From a checkpoint of a small transformer trained on Wikipedia: 858M tokens.
MLP neurons of a small language model. Each row is named by its layer, matrix (up: input weights) and neuron, and shows model dimensions 32-95. Each number is 128 + 32 x the weight over its row's rms, rounded and kept within 0 to 255.
After each neuron's rows, "fires on" lists the tokens most often at its 100 highest values on Wikipedia text that the model never trained on.

L7.up1274 [124 151 165 152  96  48 183 179 148 122  79 202 138 132 148 141 100 162  98  68 149 130 119  28 123 146 102 168 112 126 119 101 123 181 129 116 132 208 121 191 208  98 123 121 105 168 177 141  77  92 161 178  84 126 117 142  76 172 193 173 145 137 122 121]
fires on: "en", "pl", "an", "un", "c", "le"

L9.up478 [118  89 141 136 136 103 131  84 126 115 102 160 127 160 123  93  97  95 121 114  83 108 127 102  88 157 168 169 112  92  83 171  96 134 155 137  53 150 127 142 184 163 125 111 127 125 143 162 101 137 146  78  63  97  73 154 131 110 123 146 148  84 180 118]
fires on: " sp", " ro", " Sp", " prot"

L4.up682 [108 113 168 111 124 169 115 118 181 122 123 119 182 134 112  98 135  95 139  67  72 102 106 161  55 152 161 107 165 125 164 147  76 128  83 143 104 160 117 117 120 124 142  84 105 169 106 154 110  94 133  82 138 156 147 151 127  99 161 107 145 165 140 117]
fires on: ".", "\n\n", "==", " ==", " of the"

L9.up646 [ 97 128 124 158 110 110  76 176 180 142 117  61 109  84 142 162 183 111  85 141 114 143 176  97 163 101 173 196 148 143 137 115 153 164 126 108 119 151 121 163 162  77 117 111 116 166 103 158  95 118 143  89 108 129 105  95 171 129  97 104 115 119 146 158]
fires on: ", as", " r", " as", " sp", "h", "ur"

L4.up1035 [ 98  84 137 135 167  69 107 165 163 157 118 139 158 173 100  83 113 121  98  98 112 160  93 161 139 151 181 134 100 161 106 122 123 126 137 130  41 155 127 174 123 133 145  78  84 146 129 165  91 136 132 162 105  87 149 136 145  86 223 167 101 143 130 104]
fires on: " sp", " Sp", "h", "am"

L3.up1111 [146 119 167  78 184  98 108 138 164 130 128 148  88  34 124 128 138 113 156 149 143 121 175  80 147 174 144 129 134 141  89 177 120 110 157 118 152 137  55 167  53 113 119 189 144 174 148  99 107 124 187 122 107 153 133 115 144  92 117 150 157  61 159  93]
fires on: " cl", " Cl", " Bl", " fl", " Black", "- Cl"

L11.up1069 [133 176 121 131  84  97 129  80  72 109  98 136  75  87 117 110 128 113 144  92 160 108 109 202 189 122 150 105 131 117 111 112 125 139 135 122 155 159 131 138 107 127  61 166 124 157 121 187  82 118 152  93 167 119 117 104  82 157 148 133 108 113  85 112]
fires on: " ex", "ation", "As", " As"

L3.up969 [143 100  94 142 125 131 142 139 108 173 148  94 116 134 124  70 157 144 136 181 150 128 113 177 133 115 182  86 142  58 115 103 105  90  89 129  84 136 133 101 114  97 182 140 162 175 125 109  91 156 134 124 110  96  99 120 138 108 108 195 121 133 160 109]
fires on: " In", " in", "orthern", "- In", "adu"

L3.up810 [ 90 113  86 142 122 159 135 138 100 125 122 110 144  60 106 149 154 102 182  78 109 179 134 130 179 130 134  84 107 151  96 119 158 135 169 160  75  87 127 129 145 126 146 120  69  78 104 141  85 105 163 125 228 140 186 171 109 132 197 147 103 116 188 148]
fires on: "z", " acc", "b", "c", "ic"

L3.up629 [116 170 105  67  93 128 124 128 106 126 127 110 119 170 130 147 133  99 123  96 141 150 160  62 156 167 158 102 160 125 142 145 153 105 114 129 155 160  96 158 136 165  86 162  86  42 136  82  82 146 144  83 116 207 130  99 136  74 194 131 158  89 126 110]
fires on: "um", "on", "or", ".", "s", "ly"

L11.up375 [127  91 133 114 126 125 120  62 198 120  95 118 107 111 150 101  74 128 173 126 153 152 120 179 130 129 120  68 138 167 101 107 139 111 181 135 154 194 131 135 180 126 101 175 119 169 127 109  71 157 137 130 103 152 162 108 135  71 115 173 154 114 135 179]
fires on: " d", " Minister", "ial", "b", "k"

L3.up1139 [ 89 112 148 126 126 101 116 119 151 126  70 115 126 135 150 170 157 136 167 100  83 148 126 161 140  83 121 181  74  95 141 148 176 139 185 114 151 109 117 133 164  77 106 108 117 128 133 189 120  60 160 115 118  74 159  56  91 188  97 144 151 144 176  48]
fires on: "al", "=", "os", "ap", "ill"

L9.up166 [117 187 174 125 190 149 123 214 124 108 108 127 175 112  98 125 124 176 150  88  87 136 192 105 168 149  90 132 126 132 133  54 114 124 117 168 146  64 134  81 149 142 166 105 122 104 105 139 146 158 176 128 131 136  87  74 146 173 124 196 135  97 144 123]
fires on: "and", "m", "as", "st", "t", "ab"

L4.up784 [142 111 129 200 111 158 158 142 142 120 107  56  97 160 132 120  77  81 158 152 110 123  85 108 159 114  84 143 176 187  69 176 135 154 128 176 104 127  98 120 165 161 103  84 153 105 114  82 173 128 120 146 111 149 118  91 154 136 149 107 115 151 150 106]
fires on: " of", ",", " University of", " University"

L4.up793 [ 69 116 124 158 125 120 139 161 118 136 137 138 184  98 102 128 102 135 118  64 129 148 111 130 112 153 193 193 132 129  69 141 124 132 184 135 114  86 160 153 108 159  55 198 150 158  83 117 146 116 108 118 140 113 140 159 103 115 115 170 180 164 158 121]
fires on: " \"", " No", ": \"", "one", "ach", " that"

L3.up1151 [119 102 150 142 112 128 116 144 140  34 112  96  71 143 134 115 107 168 166 121 121 119 151  66 109 125 214 129 101 121  85 166  93 107 198 191 170 128 151 156 161 163 134  95 127 148 117 142 125  83 131  48 125  84 181  98 168 151 163  87  72 120  95 123]
fires on: "et", "and", "ast"

L4.up807 [180 149 105 206  88 169  81 179 171 174 114 151  79 116 143 152 185 145 161 155 122 100  84 101 116 176  85  88  70 122 188 113  97 114 124 190 113  92 141 157 112 112 175 126 107 128 113 151 177 135 110 162 185 119 144 113 108  99 149 167 134 107 148 119]
fires on: " t", "-", " stand", " reg"

L3.up47 [129 114 130 143 103 131  81 108 154 185 115 148  82 152 129 167 137 201 124 119 131 112 108 132 132 159  85 152 113 121 137 131 155 101 101 119 111 111 167 167  82 112 150 112 163  97 150 189 157 122 123 121 216 154 107 169 124  92 137  98 145 158  92 139]
fires on: " Gr", "gr", "urr", " dist", " cont", " Cont"

L4.up944 [134 137 113 134 131 156 143 119 147 148  71 127 165 171 119  77 138 101 133 111  99 156 165 159  76 144  73 140 116 125 175 159 123  97 135 157 215 131 134 137  85  78  82 190  62  79 131 114 153  93 137 139  82 153  58 127 126 162 164 104  47  69 138 118]
fires on: "s", "al", "or", "er", "ic", "ours"

L8.up730 [172 186 155 130 148 129 130 131 190 106 151 151 143 110 118 162 162 116 183 114  85 107 159  90  98 117  88  81 127  93 100  55 146 116 110 114 104 136 115 107 111 128 128 160 190 161 157 108 124 159 183 137 130 179 134 155 156 100 116 133  96  83 156 129]
fires on: " fl", "ul", " bl", " l", " Bl"

L11.up342 [127 192 142 101 194 140 143  87 150 142 137 189 139 105 116 140  68  97 185 166 126  81 109  65 184 150 165 120 131  94  99 110 106  93 148 113 111 155 126  97 133 186 116 134 174 165 111 122  79 155 102 121 137 102 132  93 139 162 142 150  94 128 149 147]
fires on: " ass", " j", "| L", " pr", " opp"

L9.up757 [153 144 198 148 128 189  92 167 141 193 133 134 185 168 115 111 163 129 116 154 158 132 161 130 100  91 115  95  87  88 171  73  83  60  92 141 121 143 141 222  98 149  90 107 139  91 109 174 153 130 175 112 132 151 119 163 109  97 121 124  90 121 164 115]
fires on: " ", " | ", "6", "G", "5", " |"

L7.up1088 [ 97 124 157  93 151 141 110 121 120 116 128 121 167 163 134 173 147 134 149  94  95  81 139  94 159 151 126  96 127 145 131 113 119  74 182 122 168 122 138 128 129 163 105 134 131 109 110 132 115 135 160  96 187 102 123 122  98 136 138 183 149 187 111  59]
fires on: "at", "u", "ic", "pt"

L9.up507 [148 109  99 131 128 194  59 155 112 185 109 117 117 157 148 169 129 151 166 120 150 175 143  83 114 120 152  51 139 125 184 118 120 155 164 213  81 163 124  34 112 148 138 102  92 149 193 150 154 119  99 152 110 123  96 146 119 128 103 172  63 145 163 142]
fires on: " ", "-", "p", " w"

L7.up476 [180 123 100 161 174 126 119 137 152 163 122  73 150  83 158 152 109 123  80 151 112  92 148  60 111  66 137 126 117 127 115 102 145 119 162 138 158  68 105 147  86 104  99 184  80  85 114 124 119 124 140 160 147 135  65 129 154 150  88 167 147  51 131 171]
fires on: " d", " ro", " p", " qu", " t"

L9.up311 [ 28 159 156 161  70 146  97 128 111  69 116 142 103 146 130  80 108 157 145 104  92  53 157 104 170  97 169 124 149 114 184 164 159 133 134 161 110 160 146 144  73 164  95 149 152 103 191  94 139 177  96  63  81 136 168 220 165 100 116 168 136 105 148 117]
fires on: " sh", " he", " w", "h", " h"

L11.up610 [141 123 132 174  94 123 134 138  99 161 161 105 107 102  96 110 139 149  65 122 101 124  99 127 120 169 185  88 103 134 193 153  59  82  99  69 119 115  88 105 191 118 157  57 164  81 160 160 136 178 117  97 144 151  65 155 121 100 128 155 148 165 112 102]
fires on: ".", "s.", "es."

L3.up1216 [ 92  88 152 166 135  87 151 140 123  53 127 125 122 131 179 104 146  91  96 124 120 194 113 100 155 111 115 159  60 175 133 118 146 140  92 160 117 108  96 123 130 114 144 140 143 107 146 125 135 125 105 134 137 147 117 122 106 111  74 103 136 152 130 130]
fires on: " r", " Dr", " un", " s"

L4.up749 [143 127 169 149 100 127 153 146  76 136  88 165 147  77 147 174 162 104 151 141 122 105  71 130 108  64 139 150  83  76 137 121  98 128 170 140 154 147 106 141  97 181 196 136 137 164 125  93 141 116  79 130 136  94 182  63 126  88 126 134 116 125 149 165]
fires on: "in", "ad", "at", " with", " based", "it"

L9.up823 [127 128 176 140 111 193 152 145 119 142 140 106 131  99 149 130 149 115 132 101  86 126 121  85  96 168  96 109  76 161 154 122 158 106 106 143 152 111  62 200 184 124  93  91 135 178 123 125 128 141 101 164  91 106 102 133 105 150  75  70  68 128 178 127]
fires on: " the", "o", " in the", "-", "v"

L4.up539 [107 151 143 151 196 147 130 103 149 175 110 124  80 113 139 103 173 155  89 161 102  85 152 120  87 159 181 123 115 143 114 169 149 131 125 128 137 191 144 146 118 123 100 170 121 126 175 165 116  86 159 119 141 173 134 212 136  83 124 137 104  93 109 161]
fires on: "ack", "ver", "ter", "av", "ation", "on"

L8.up1185 [126 106 136 219  98 151 140 148 159 130 148 145  46 170 156  94 197  78 176 106 137 158 171 134  96  55 125  72 133 178 140 130 174 163 169 150 133  67 105 114 151  97 113 102 134 112 148 137 145  99 110 102  87 126 106  97 120 123  79  95 157 101  73 175]
fires on: " s", " a"

L11.up1277 [116 155 111  74  66 125 138 146 117 125 152 138  85 134 180 101 149 127 151 135 176 136  97  43 148 141 116 101 173 153 137  47 147 161  97  36 182 142 121 145 135 150 121 142 162 138 149 159 119  82 124 115 159 104 174 166 216 169  99 116 159 176 106 117]
fires on: " ar", "omet", "ar", "sp", "he", "t"

L7.up428 [151 143 128 190 185 133 143 129 100 140 107 255 138 141 157 116 107  87  91  99 142 122  64 104  86 116 234  80  78 156 153 127 101 115 133 130 184  93  90 137 175 147 138  81 130 115 106 183 107 137 112 136 124 135  88 149 133  58  83 161 142 102 137  91]
fires on: ".", " rec", "io", "led", "e"

L8.up578 [138  84 197 169  54 151 122 151  97 122  53 133 111 135 134 128 165 184 171 129 119 144 191  60 111  98 109  96 107 160 114 106 121 136  47 140 119 101 161  65 195 144 114 139 172  67  88 148 112 133 115 101 184 114 103 121 152 125 124 179  87  86 125 120]
fires on: ",", "m", "at", "t", " comm"

L11.up133 [133  36 119 155 116  92 126 136  80 190 104 135  92 154 129 134  76 128 178 146 148 137 110 103 132 177 179  80 106 129 137  69  89 147  64 182  80 110 126 176  99 178 101 144 105  86 141 118 177 142 176 167  77  70 120 173  98 121 145 102  87 133  99 102]
fires on: "\n", "1", " was", " (", " | "

L4.up888 [173 107 132  68  80  84 146 161 155 130 138 134 102 147 125 149 111 101 101 216 140 139 142 156 131 108 161 134 164 162 174  80 156 126 148 149 115 156 148 119  96 128 114 120 147 101 179 156 128 128 136 161  40 177 116  86 174 172 135  56  67 111 149 123]
fires on: " Ad", "ed", "reg", "med", "g", " Cor"

L3.up1012 [114 170 146 176 132  75 186 110 146 175 135  57 158 124 173  78 114 115 133 127 188 133  82  80 126 127 138 110 165 129  85 136  90 163  34  69 121  94 128 173 125 137 111 165 103  66 104 109 119 117 177 113 118 112 120 162 158 186 107 139 168 128 132  59]
fires on: " River", " Road", "way", " School", "ig", " Camp"

L9.up722 [145 171  92  88 141 134  77 108 159 110 120 111  81 100 155 107 154 100 113 122 122  78  71  94 200 153 171  83 167 164 103 177 125  79 133 158 130 138 135 112 149 188 179 176 137 111 164 100 122 115 154 165 152 133  93 122  75 125 120 101 124 125  90 143]
fires on: "a", "at", " incre", " ra"

L3.up562 [132 145 113 152  97 127 119 140 102 142  87 112 167 141  87 121 117  47 148 116 129 109 140 137 222 200  58 117 109 172 132 122 148 104 110 211 186 105 143 125 113 146 151  67 107  42 125 137  66 205 107 102  97 160  72  98 121  94 167 113 128 141 140 115]
fires on: "\"", "ities", "ions", "idae", "”", "out"

L9.up94 [136 150 143 133 143 158 156 106  83 103 117 103  95 144 132 122 165 127  95 164  66 115 114 124 105 133 157  84 117 166 169  71  51 100 102  95  89  88 119 157 121 123  95 119 100  98 134  66 116 120 113 138 172  84  97 158 177 138  96 165 174 103 122  95]
fires on: ".", ",", " |", "ation", "ization", "\""

L3.up991 [ 99 165 150 177 151 131 103 115  90  98 149 102  84 102 115  95  86 153  95 161 111  86  93  67 149  91 148  73 162 110 119  95 102 151  80 133 144 156 118 122 132 130 118 157 104 130  92 153 160 186 126 116  83  90 131 203 118 104 216 108 155 125 127 192]
fires on: " | .", "+", "ver", " pass", "ur", "der"

L3.up412 [116 172 114 133 130 133  98 106 168  64 146 162 101 149 113 121  83  91 181  61 110  86 110 100 196 127 214  85 119 142 138  92 119 112 157 158 100 104 110 131  96 137  89 115 135  99 121 185 158 147  95  97 139 119 139 117 126 164 181 162  96 111  98 132]
fires on: "ast", "em", "az", "res", "as"

L4.up728 [159 168 139 101 115 108 175 104 134 115 111 125 132 162 192 156  94 102 122  87 140  81 123  77 142 106 107 180 133 106 184 156  96 120 149 107 151 112  92 126 110  80 121 109 152 108 155 127  95  88 100 134  99  96 149  99 152 107 119 158 115 218 110 112]
fires on: " C", " S", ", S", "g", ", C", "a,"

L8.up693 [132 130 134 122 118 151 143 117  94  48  97  85 124 126  81 140 159 135  84 112 116 146 110 113 169 159 147 108  72 135 173  44 100 162 183  92 119 133  89  74 132 131 148 155 118 139  77 115  71 163 186 142 157 100 104 182 134 132 131 122 105 153  65 199]
fires on: "re", "on", "ot", "l", "p", "n"

L3.up405 [141 126 164 135 118 128 117  92  95 117 106 161 143 150 151 168 154 138 134 100  95 201 105 102 184  90 166 131 102  95 192  68 129 123 123 124 107  62 115 114  59 178 115 152  76 126 157 185  90 124 126 120 117  97 108 140 158 109 130 120 161  88  70 178]
fires on: "gr", " gr", " p", "ave", " Gr"

L4.up147 [140 145 116 166 141  79 143 130 126 148  94 142 139 171 134  90 191 127 178  73 132  65 119 117 131 138  88 124  81 138 130 121 117 142 134 161 119 127 117 145 187 123 128  88  95  88 165 151  93 148 176 142 125  80 130  90 139  73 157 138 101 151 207  98]
fires on: ".", "p", " |  |", "ile", "op", " time"

L9.up1148 [154 126  90 127 116  89 129 151  56 154 108 177 128 160 156  78 129 110  74 110 133 120 118 161 159 165 131 138 108  98 113 119 105 150  85 127 146 160 122 137 171 121 128 127 109 126 107 140  84 116 169 164 165 131  47 164 124 163 123 102  88 138 139 153]
fires on: " an", " Al", " Del", ", an", "al"

L8.up253 [129 113 115  95 124 116 206 142 153 155 110 138 122 177 131 141 147 102 118 118 135  86  66  29 144 119  97 109 148 178  78 115 123  85 121 119  64 159 109 126  75 100 113 122 149 125 135 126  80 132 152 134 154 122  99 118 128 135 172 166 165 155 139 110]
fires on: "est", " High", "ower", "hest", "at", "igh"

L8.up12 [ 89 148 161 144 111 122 130  86 132 116  69  90  76  89 120  90 104 157  69 118  88 102 190 152 163 163 132  91 156 141 132 126 148 125 104 121  94 153 164 163 124 153 100 211 158  88 113 198  84 162 138 111 132 142 139 114 100  89  98 156 166  58 116 162]
fires on: "k", "ad", "o", "b", "l", "on"

L8.up29 [128 132 219 148 115  92 161 165 173 122 175 155 188 149 182  70 152 189 155  61 117 140 163 121 127 167  51 111 120 145 157 124  95 149 103 102 168 160 151 127 162 118 173  97 108 126 108 145 145  58  99  85 119 158 128 163  97  94 130 195 142 155  78  74]
fires on: "\n\n", "| Party", "ak"

L4.up251 [134 191 101 108  95 134 138 129 169  72 111 180 142 136 169 118  96 124 131  96  89 157 128 126 154 195 145 124 152 131 127 134 132 119 174 193  75 170  80  90 103  94  79 142  57 139  91 167  84 142 170 113  53 194 142 165 173  37  84  84 118 138 164 109]
fires on: " of", " | ", "n", "en", "up", "us"

L8.up1097 [100 172  31 163 117 124 163 172 165  83  81 124  72 157 158 108 151 145 129  99 145 103 127  91 103  78 150 146 132 161  37 140  85 155  96  80 147 178 107 142 191  95 105 118  64 130 110 151  97 130 162 132 129 152 140  48 164 163 154 120 108  87 124 121]
fires on: "al", "on", "an", "en", "ine", " under"

L3.up899 [117 148 120 171 122 200 123 175 137 113 123 149 168 125 157 161 110  70 103 112  79 151 141  73 169 143 133 146  96 198 122 156 107 124 130 139 128 105 100 108 116  57 107 166 136 126 127 132  67 180 198  85  75 158 139  99 130  65 132  87 127 140 188  96]
fires on: "\"", ";", "'", "”"

L8.up428 [143 125 152 135 162 171 144 121 166  70  89 116 132 172 125 150 180 190 103 159 145 129  85 106  94 161 108  89 170 140 142  94 101 140 162 162 142 146  76 187 160 115 112 133  94 187 140  74 162  60 174  68 154  68 130 131 165 134 118 124  80  79 106 123]
fires on: "an", " car", "j", " Car", "p"

L8.up654 [ 83 166 132 108 118  86 142 133 138 140 148 124 160 102 135 127 155 100 130 129 129 179  92 145 127 102  81 107 179 147 149 114 128 154 147  79 170 207 168 148  99 140 141 127 130 128 103 147  76 112 146 156 148  45 108 106 146 150 118  82 135 196 193 135]
fires on: " r", "ar", "est", " ar", "ir"

L11.up1027 [149 150  96  82 157 117 127 107 144  94 188 119 136 143 205 149 144 143 106 155 110 131  92 112  81  95 109 113 188 109 134 106 136 118  86 172 140 143 110 115  73 141  55 135  94 127 118  52 138  97 135 140 144 140 118 117  78 152 125 163 134 156 112 117]
fires on: ".", "93", " Med"

L8.up1032 [209 139 125 155  75 163 102 109 165 141 110  78 125 109 101 103 136  39 129 133 107 102  92 100 157 156 103 110 113 184 135 134 143 101 179 218 111  73  95 145 118 123  89  94 117 156 100 238 151 129 134 204  54 140  90 176 141 160 118 159 128 162 134 119]
fires on: "ad", " left", "-", "ber", "v", " exper"

L3.up38 [128  89 101 120 107 152 128  76 184  98  97 184 111 154 131  76 157  91 148 137  86 104 142  50  74 129 104 138 140 110 184 166 124 141 178  90 104 116  90 131 154  98 122 115 189 165  94 133 123 120 167 165 104 105 153 142 152 109 118 141 179 168  81 135]
fires on: " K", " C", ": K", "==R", " S"

L4.up53 [ 81  89 203 123 116 127 176 132 141  81 109 100 156 158 168 139 142 130 185 116 161 132 146 123  90 114 150 133 114  86 181 134 150 107 117 188  96 171 179  77 122 139 150 128 137 101 112 156 143 143 142  78 108 126 163 123 167 133 153 103 154 135  72  54]
fires on: "ch", "on", "in", "ast", "os", "ich"

L11.up928 [103 123  92 116 139 136 167 127  67 127 164 183 168 179  51 161 100  85 193 111 137 154  95 125  86 101  97 116 143 124 177 132  80 131 157 183 117  78 127 113 143 133 109  99  81 135 186 115  98 140 147 150 128 166 138 129 130 157  80 134  94 150 122 112]
fires on: " | ", " January ", " on ", " ", "-", "On "

L8.up88 [126  60 172 164 157 108 180 112  74 117 174 120 119  74 126 115 158 177 115  95 128 162 113  96 192  95 134 117  71 117 135 132 141 123 169 141 148 106 135  99 201 108 154 136 145 143 110 131 112  57 131  78 115 103 100 109  93 150  99  95 165  72  88 140]
fires on: "/", " s", ", which", "pec", " p", "o"

L11.up730 [182 143 147 132 141 110  59 107 174 142 137  47 170 139 148 140 126 134 129 126 112 144 140 143  82 122 138  91 140 169 122 179  90  37 120  96 151 101 110 113 144 129  64 121 138  79 103  91 131 140 126 149 167  68 147 130 159 102 151 189 111 153 152 150]
fires on: " res", "–", " | ", "-", "ip", " dep"

L4.up165 [125 157 172 153 125 162  95 133 115 125 132 140 126 110 123 125 186  84 138 147 140 137  39 112 145  86 129  87 187 173  68  30 131 120 138 126  86 153  96 106  95 168 125 106 149 160 147 153 166 149 187 139 149 116  60 138 145 114  92 130 119 131 129  80]
fires on: "at", "iss", "ec", "est", "ig"

L9.up818 [114 107 137 111 127 113 152 149 193 135 108 108 103  82 168 130 176  81 105 118 168 154  90 108 103 110 122 164  99 134  91 139 160 168  96 143  89 148 136 121 166 105  73 164 186 115 154 122  75 146 114 157  82 155  99  80  76 125 148 153 157 159 109 158]
fires on: "c", "on", "imin", ",", "un"

L8.up924 [ 58 145 137 145  97 183 115 124  84 143 113 127 107 107 104  99 156 145 120 128 128 120 127  64 115 102 158 101 109 153 144  94 103 103 153  81 174 168 108 137 125 154 115 157  90 121 151 119 129 103 202 108 171 130 143 117 119 101  49 181 140 133  90 173]
fires on: "p", "m", "k", "an", "ing", "n"

L7.up590 [ 86  74  80 136 108 132 130 150 103  95 102 136  90 172 212 158 130 108 110 119  68 154  63 153 112 138 154 138 125 194  86 163 118 144 100  92 121  94  90  68 131 140 193 118 157 153 177 107  85 161 118 114 122  99  96 136 150 134 104 163 105 139 126  92]
fires on: "th", "ird", "T", "2", "per"

L4.up698 [179 106 141 175 139  92 108 112 114  55 103 125 118 110 168  75 150 159 141  71 138 147 118 117 145 110 140 142  96  90 173 153 139 125 140 136 159 147 128 218  70 139  84 126  69 100 157 120 140 152 104 174 172  99 158  94 152 105 151 204  84  75 100 126]
fires on: "pl", " power", "ect", "od", " Count", " pl"

L3.up895 [152  71 128  93 177 149 116 112  98 188 111 128 156 117  71 160 135 153 167  50  93  76 122  86 132 142 125 157 134 150  81 139 146 146 145 136 129 144  75 176 126 154 153 177  69 130 121  94 127 149 117 157 128 107 106 113 165  78 100 116  85  42 168 126]
fires on: "c", "a", "elop", "era", "uc"

L9.up302 [ 78 223 134 110 160  83 167 165 157 107 126 133 169  68 166  91 138 121 122 134  93  52  83 137 152 119 134 129  92 170 100 140 100  88 127 164 161 125 146 110 171 157 125 113 133 183  77 132 119  62 166 139  88 112  48 120 124 127 123 175 184 137 116  86]
fires on: " ad", ":", " In", " ac", "he"

L9.up375 [157 115  44 147 133 142  95 117 125 143  77 124  80 114 204  80  64 143 105 147 133 137 125 130 151 161 115 133 112 164 160 125 102 103 156  95  87 114 136 172 168 160 125 152 111 106  73 117 144 175 105 172 107 116  88 101 107 137 136 121 157 211 122 130]
fires on: "re", " Re", " There", " Ne", " He"

L3.up676 [150 149 150 189 150 170 166 118 127  98 116 105 111  94 144 156 150 104 116 109 159  80 137  97 105  57 159 140 147 114  81 157 136 136  98 157 103  79  83 175  64 127  99 178  99  61 103 113 121 112 145 152 165 133 142 134 123 136 142 174 123 178 136 100]
fires on: " d", " (F", " (D"

L8.up1275 [ 71 145 124  57 149 116  96 177 163 132  67 115 183 117 123 139 115  80  83 177 205 143 158 113  67 170 154 102 124 100 150 102 154  46 145 166 148 181 169 165 149 136  67 200 126 117 119 183 108 134 145 109  66 137  74 189 130 115 158 107  90 115 149 122]
fires on: " under", "-", "al", "er"

L11.up1186 [167 195 116 131  87 117 113 179 106 146 149 103 101 117 143  74 120 103  94 134 148 132  97 139 212 127 190 123 131 127 199 144 129 159 124  51 106 142  83  83 180 126 140  98 160 136 168 154 126 157 120 147  70 116 148 119 102  87 112 114  96 131 111 123]
fires on: " e", " E", " that", " occ", "e", "a"

L4.up1272 [207 118 140 132 123 120 204  81 111 142 155 120 157  98 138 130 128 164 102 104 150 156 112 127 138 111  97 166 139  85 113 176  82 114 110 144 134 144 153  82 120 132 124 130 102  87 115 124 118  84 101  92 156 108 162 186 142 154 102 171 131 152 114 121]
fires on: "ak"

L3.up137 [148 136  53 127 112 188 158 100 116 125  61 123  94 176 118  73 168 119 152 160  94  90 165 154 153  97 154 114 108 114 119 164  70  73 137 139 166 130  93 127 173  96 114 125 108 103 141 122 152 152 168  89 172  90 171 143 117  94 137  40  69  70  80 109]
fires on: "ae", "ce", "ne", "iana", "ome"

L9.up171 [137 130 115 140 144 113  82 126 101 159 181 140 146 139 138 144  96 166 139 138 102 164 166 188 125 133 116 115  93 102 118 104 102 118 129 144 112 161 151 193 139 180  77 133  99  83  74 116 167 149 162 129  88 121 151 188 173 105 128  57 117 114 143  65]
fires on: " | ", " ", " |  |  | ", "1", " (E"

L7.up617 [132 194 176 125 134 146  73 102 124 124 120 156  84 100  91 101 166 149 125 139 149 140 142 171 155 118 159 121 114 109 111 154 134 155 109 149 119 152 140  96 150 128 218 115  97 195 168  95 128  93 186 151 155 189 157  82 105 102 170 163 108  53 166 119]
fires on: "er", "b", "eb", "ick", "g"

L8.up422 [ 75  78 147 130 152 121  58 115 195 126 138 110 153  79 146 128 114 131 129 130 182 188 138 111  90 122 112  67 146 161  81 120 144 113  59 158 168 111 151 171 114 121  31 151 102 127 147 105 151 168 144 122 189  66 101 105 110  78 108 141 128 158 116 109]
fires on: "ist", "-", "–", "st", "d", "f"

L3.up587 [124  74 117 140  90 164 100 102  83 131 117  95 125 154 181  94 175 127 178  53 144 169 162  78 120  64  94 125  55 148 122 132 148 149 141 128 179  96 149 133  80 138 117 117 115 154 152 101 160 110 136 214 120  63 137 132 102  78 122 148 191 142 131 126]
fires on: "ad", "ath", "av", "ed", "ir"